{
  "num_hidden_layers": 10,
  "qk_norm": false,
  "decay_fraction": 0.793,
  "final_lr_fraction": 0.1
}
MLP neurons of a small language model. Each row is named by its layer, matrix (gate and up: input weights) and neuron, and shows model dimensions 96-159. Each number is 50 + 12 x the weight over its row's rms, rounded and kept within 0 to 99. A neuron's up and down rows have the sign that makes its largest values positive.
After each neuron's rows, "fires in" lists the words (lower case) most often at its 100 highest values on Wikipedia text that the model never trained on.

L6.gate570:36 57 37 30 46 63 31 74 43 42 22 49 21 44 38 69 65 54 52 55 40 55 40 61 57 38 67 74 68 48 47 67 45 66 28 71 27 54 35 46 54 55 41 37 58 64 47 62 45 54 36 56 49 66 63 69 37 53 39 41 43 60 42 62
L6.up570:57 47 38 58 27 46 23 46 35 51 56 48 47 43 44 46 41 44 64 55 63 49 46 52 59 62 47 44 49 58 67 47 56 50 64 54 56 44 52 53 40 43 31 42 69 60 38 60 42 64 49 52 56 51 57 77 47 55 68 52 69 43 47 61
fires in: "of", "former", "to", "although", "despite", "certain"

L6.gate211:48 53 56 24 51 66 38 56 42 40 38 37 49 41 60 34 82 45 59 43 60 43 40 37 44 66 65 60 68 45 61 45 70 51 49 54 54 47 41 44 45 44 58 46 54 56 53 56 63 49 55 43 49 39 42 43 41 51 80 69 50 53 50 61
L6.up211:61 47 60 52 38 49 51 36 49 47 25 60 36 56 44 41 50 51 49 42 53 62 53 38 60 62 32 77 72 49 47 65 48 37 60 58 56 50 68 45 66 55 26 45 49 49 24 54 62 55 77 27 47 36 42 55 47 55 45 37 45 45 42 57
fires in: "by", "with"

L3.gate13:56 44 51 65 53 41 70 50 50 73 64 33 46 51 67 44 56 51 51 40 50 68 65 70 31 50 46 60 43 61 28 60 41 57 40 43 39 57 63 37 40 49 46 63 46 29 54 60 63 51 51 53 74 47 29 56 37 63 70 62 38 42 50 50
L3.up13:56 54 45 56 50 07 60 83 54 49 61 48 61 34 38 42 59 43 56 44 43 48 64 53 40 56 41 38 46 25 65 65 46 42 43 51 42 28 43 43 39 31 50 45 57 19 73 37 47 54 26 40 39 61 64 68 36 44 44 55 51 56 46 38
fires in: "its", "their"

L4.gate71:67 39 54 66 79 37 68 58 43 60 41 70 49 33 33 42 50 23 48 42 48 61 52 50 33 47 61 56 44 50 74 36 53 63 48 55 38 68 36 52 40 33 59 31 32 67 22 60 44 56 50 46 54 49 54 63 39 68 23 61 55 64 64 54
L4.up71:49 30 49 50 45 44 30 36 44 35 27 60 46 48 55 75 59 44 51 54 40 42 68 57 65 54 44 44 50 49 41 38 63 35 72 37 68 42 52 49 41 32 49 63 29 52 59 56 42 52 40 45 61 52 40 48 54 24 71 52 73 33 54 60
fires in: "of", "evidence", "for", "unknown", "to"

L4.gate576:53 48 56 51 80 48 54 59 50 45 46 33 69 46 65 40 54 31 50 40 58 57 30 66 45 50 45 52 48 51 39 65 41 43 49 31 36 23 36 68 41 26 37 48 70 68 55 51 67 45 48 40 60 56 32 34 56 51 49 63 56 63 44 34
L4.up576:33 62 55 44 69 63 28 42 47 59 25 49 40 60 34 54 53 32 60 59 62 52 50 51 49 44 48 57 54 64 57 51 69 54 35 58 52 54 52 44 50 44 28 68 34 53 61 73 37 47 51 66 63 60 63 25 29 65 42 52 51 49 48 41
fires in: "this", "that"

L3.gate156:60 67 57 34 22 25 45 35 42 57 43 64 67 77 66 41 33 53 52 38 58 50 47 50 57 52 35 41 57 33 38 41 61 41 43 43 48 49 69 59 45 39 31 64 61 45 41 37 57 22 59 56 65 45 35 59 57 54 43 53 65 42 51 38
L3.up156:62 64 51 55 40 61 51 31 35 47 33 65 58 59 41 43 52 45 35 55 40 56 47 28 54 53 43 51 60 46 46 66 76 58 47 47 43 28 68 53 24 43 41 62 38 44 49 50 69 42 66 55 60 43 37 78 46 43 32 38 64 38 47 32
fires in: "season", "seasons", "year", "position", "model", "years"

L3.gate4:61 53 49 55 42 32 68 64 64 50 66 39 38 42 59 33 49 42 66 45 46 56 61 53 41 48 38 56 40 41 63 62 48 76 38 38 56 41 40 59 33 54 36 60 59 41 52 64 29 60 41 42 63 37 52 50 31 60 49 52 26 38 46 67
L3.up4:46 48 42 72 64 45 71 70 45 58 65 48 42 37 67 47 64 50 41 51 46 37 48 36 46 39 28 53 66 43 52 67 46 40 43 47 62 42 54 51 34 40 46 47 53 26 69 56 54 38 38 32 40 37 72 52 36 74 45 51 51 41 62 56
fires in: "s", "its"

L6.gate6:34 53 67 54 64 61 53 53 56 43 55 38 54 52 48 42 40 24 51 25 32 55 54 49 55 50 80 53 47 50 10 55 28 86 58 35 38 37 36 49 32 50 55 59 54 57 57 47 68 50 46 42 66 46 59 62 51 46 40 44 51 66 39 61
L6.up6:36 44 60 46 45 65 61 62 48 54 58 51 54 55 42 51 47 50 41 41 36 60 43 50 67 36 61 51 30 49 33 53 43 80 68 46 48 28 32 23 50 59 59 59 61 49 75 31 50 51 38 41 56 54 58 57 45 32 43 40 54 56 52 57
fires in: "was", "were", "are", "being", "been", "be"

L3.gate627:56 61 37 69 52 39 65 75 68 56 50 57 52 50 59 24 41 43 40 54 45 54 46 30 53 40 39 54 59 62 67 61 50 65 41 55 41 52 61 49 15 47 30 55 49 47 48 48 44 52 52 51 59 40 45 54 39 59 57 46 48 51 45 40
L3.up627:53 29 46 56 83 49 70 60 55 44 79 58 48 42 56 38 67 51 44 56 37 45 31 58 57 40 28 53 45 40 48 55 48 23 57 29 54 56 40 33 54 26 85 45 62 44 74 58 62 32 44 45 39 48 74 58 50 63 39 40 52 60 38 70
fires in: "its", "their", "his"

L3.gate751:27 56 62 46 62 68 61 83 42 61 52 40 42 41 58 49 32 52 39 19 49 65 48 56 52 56 40 29 40 43 53 24 19 51 68 36 30 48 29 41 51 50 49 45 56 53 52 47 52 38 24 40 52 40 47 39 43 58 55 48 67 46 57 58
L3.up751:50 77 46 27 67 48 41 46 56 49 51 51 56 38 44 47 29 43 66 30 55 67 66 61 40 42 64 70 43 50 46 43 68 53 59 38 36 37 52 24 54 45 56 36 57 33 44 47 38 38 54 49 44 48 63 60 62 72 38 61 34 50 45 46
fires in: "are", "be", "becomes", "areas"

L4.gate695:63 46 32 59 58 51 42 30 45 39 75 69 36 34 37 58 53 25 49 28 46 51 65 45 53 66 29 58 61 63 47 65 68 31 52 33 48 43 44 36 57 42 29 45 54 50 49 40 40 36 55 37 68 28 27 52 65 61 62 58 64 44 54 54
L4.up695:64 47 48 44 35 59 59 34 57 37 61 54 44 47 62 60 68 42 36 19 50 42 50 50 57 56 42 61 48 59 44 63 62 29 35 34 51 60 56 46 45 34 27 44 36 48 46 47 16 28 58 44 61 51 22 51 45 46 72 55 55 50 48 42
fires in: "on"

L3.gate337:55 52 49 47 37 52 48 53 46 32 60 56 45 32 56 45 46 40 61 58 64 35 74 67 45 45 56 46 63 40 49 72 31 44 71 43 25 73 61 45 54 51 42 48 49 43 70 59 51 57 67 31 48 45 74 62 72 44 63 56 71 43 58 45
L3.up337:37 70 42 30 35 40 56 70 26 60 40 53 55 77 56 46 44 31 45 60 58 68 55 56 49 78 51 75 38 39 44 48 32 44 57 52 59 52 42 49 57 66 33 49 59 62 65 36 57 49 65 44 65 45 24 39 47 54 38 49 69 56 45 36
fires in: "played", "on", "started", "passed", "continued", "raised"

L4.gate155:59 39 58 55 54 46 51 58 59 62 46 53 46 65 63 49 59 35 48 28 52 33 40 65 56 22 58 65 53 55 46 53 20 74 72 35 49 61 57 55 44 55 52 43 44 42 62 46 58 49 27 40 55 23 41 47 60 61 21 34 35 54 34 49
L4.up155:52 50 32 50 44 59 46 55 39 34 46 67 51 34 63 45 47 33 75 52 85 62 49 54 45 66 28 52 51 71 62 70 58 27 27 81 48 60 75 67 30 51 33 67 41 44 54 57 52 52 55 50 54 61 65 49 53 49 51 56 69 40 51 50
fires in: "to", "throughout", "by", "not"

L3.gate134:80 37 63 69 30 36 68 53 36 73 60 42 43 39 43 50 34 63 50 29 43 75 57 56 30 44 35 39 58 44 36 54 35 34 55 43 40 47 38 72 53 39 48 54 42 47 51 63 45 49 67 51 45 36 58 54 46 47 54 56 37 58 59 67
L3.up134:55 47 46 52 40 46 63 73 53 58 35 42 45 57 62 63 46 47 67 31 43 51 45 62 55 64 49 55 67 36 53 55 46 71 58 51 45 48 55 34 54 69 52 32 47 36 48 29 54 60 39 60 47 37 40 27 28 65 72 59 46 58 37 39
fires in: "its", "technology"

L4.gate503:42 38 26 55 67 34 60 47 22 68 67 54 49 71 51 56 49 35 49 46 52 31 40 53 50 61 49 35 54 51 57 48 41 42 48 31 39 53 21 43 65 48 64 37 55 63 36 55 68 52 28 37 57 55 65 54 61 80 63 61 35 36 51 33
L4.up503:46 40 42 40 34 31 55 46 44 48 52 69 50 59 36 61 23 43 48 42 54 55 42 58 63 58 35 42 59 78 52 42 45 46 56 38 33 24 51 60 63 51 50 64 49 41 43 70 45 51 45 71 92 58 60 49 51 45 71 63 45 43 53 37
fires in: "name", "way", "himself", "sometimes", "idea"

L3.gate631:48 39 52 50 50 64 47 54 66 54 45 45 58 52 68 60 49 42 43 29 49 68 49 42 47 47 25 56 83 51 57 55 43 63 74 59 49 58 31 54 42 60 50 65 84 57 61 46 54 45 53 42 37 46 42 51 45 49 33 44 75 63 39 69
L3.up631:50 63 66 63 44 33 41 53 46 62 31 38 55 62 49 44 39 49 28 20 58 69 55 51 63 39 57 38 61 53 46 35 52 47 53 60 47 36 77 61 38 43 56 48 38 50 35 60 60 39 50 43 48 34 32 58 47 44 56 66 47 74 32 73
fires in: "by"

L4.gate3:46 43 51 55 49 42 58 37 53 51 36 44 56 38 35 40 49 53 53 28 45 40 40 62 38 62 52 34 55 52 59 40 60 77 61 42 51 67 49 45 64 61 34 68 51 56 47 65 68 84 52 33 45 51 62 61 62 37 35 19 47 53 52 36
L4.up3:49 66 46 64 61 39 43 68 68 32 42 63 54 54 26 50 49 33 69 51 54 47 54 68 51 68 35 57 63 49 57 53 46 57 41 68 68 64 54 49 52 46 15 74 39 34 56 42 50 44 67 45 66 49 55 66 40 39 25 42 51 39 63 62
fires in: "to", "retired"

L6.gate388:41 53 40 69 44 45 24 28 50 62 43 63 43 53 25 42 42 44 56 51 39 82 79 46 68 60 51 82 70 38 33 50 44 65 54 52 42 45 68 27 29 61 55 38 57 48 48 37 55 49 63 50 61 54 43 52 50 69 44 43 61 27 56 49
L6.up388:73 42 58 46 73 59 42 50 47 32 44 51 54 51 49 47 34 59 53 68 42 49 73 51 43 38 51 63 46 44 38 76 44 69 47 21 46 34 38 43 39 44 47 25 49 43 58 66 41 29 54 48 41 62 39 59 56 42 53 30 39 42 44 60
fires in: "time", "years", "life", "year", "chunqiao"

L3.gate453:67 67 51 60 53 59 38 52 58 42 15 48 61 47 66 37 23 42 48 38 48 49 58 44 50 52 32 62 41 58 67 62 73 50 51 45 40 56 48 49 37 47 48 43 51 75 39 49 44 38 47 61 51 43 32 60 77 50 58 55 51 56 46 49
L3.up453:37 71 55 67 63 69 66 49 51 55 50 46 51 34 47 55 50 43 35 52 65 59 28 46 37 45 55 33 45 55 46 50 67 47 43 49 61 66 64 54 53 94 73 44 51 64 65 52 41 49 40 62 52 38 52 29 19 37 46 46 76 36 50 41
fires in: "that", "this", "present", "same", "followed"

L6.gate446:53 71 51 67 43 36 58 53 54 52 61 31 47 47 42 50 40 42 67 28 52 23 64 42 41 58 54 58 50 51 27 29 44 55 49 44 68 41 19 38 66 67 55 48 46 28 49 49 53 37 41 34 39 50 47 66 64 46 39 56 59 65 57 52
L6.up446:35 60 47 35 31 47 38 59 54 76 57 63 60 60 66 57 35 55 58 37 43 48 55 49 54 70 46 35 39 49 42 63 67 28 47 46 56 53 52 57 35 56 46 82 52 40 59 57 67 72 53 58 53 38 45 59 60 54 46 39 59 45 67 48
fires in: "as", "also", "became", "now", "even", "too"

L4.gate303:50 61 34 51 56 41 28 34 48 47 58 42 50 37 55 73 38 14 57 47 49 56 44 50 36 53 43 42 52 62 57 45 55 33 54 58 46 52 71 41 88 53 42 47 51 34 49 62 45 32 57 29 41 40 47 62 72 54 59 43 52 56 48 62
L4.up303:37 59 54 46 58 67 58 40 58 34 46 55 52 49 63 56 54 48 55 34 42 89 32 59 41 51 62 71 60 33 54 38 61 31 39 66 31 73 64 39 46 42 53 20 42 73 36 46 48 31 49 67 50 42 50 34 68 31 50 60 55 58 47 51
fires in: "on"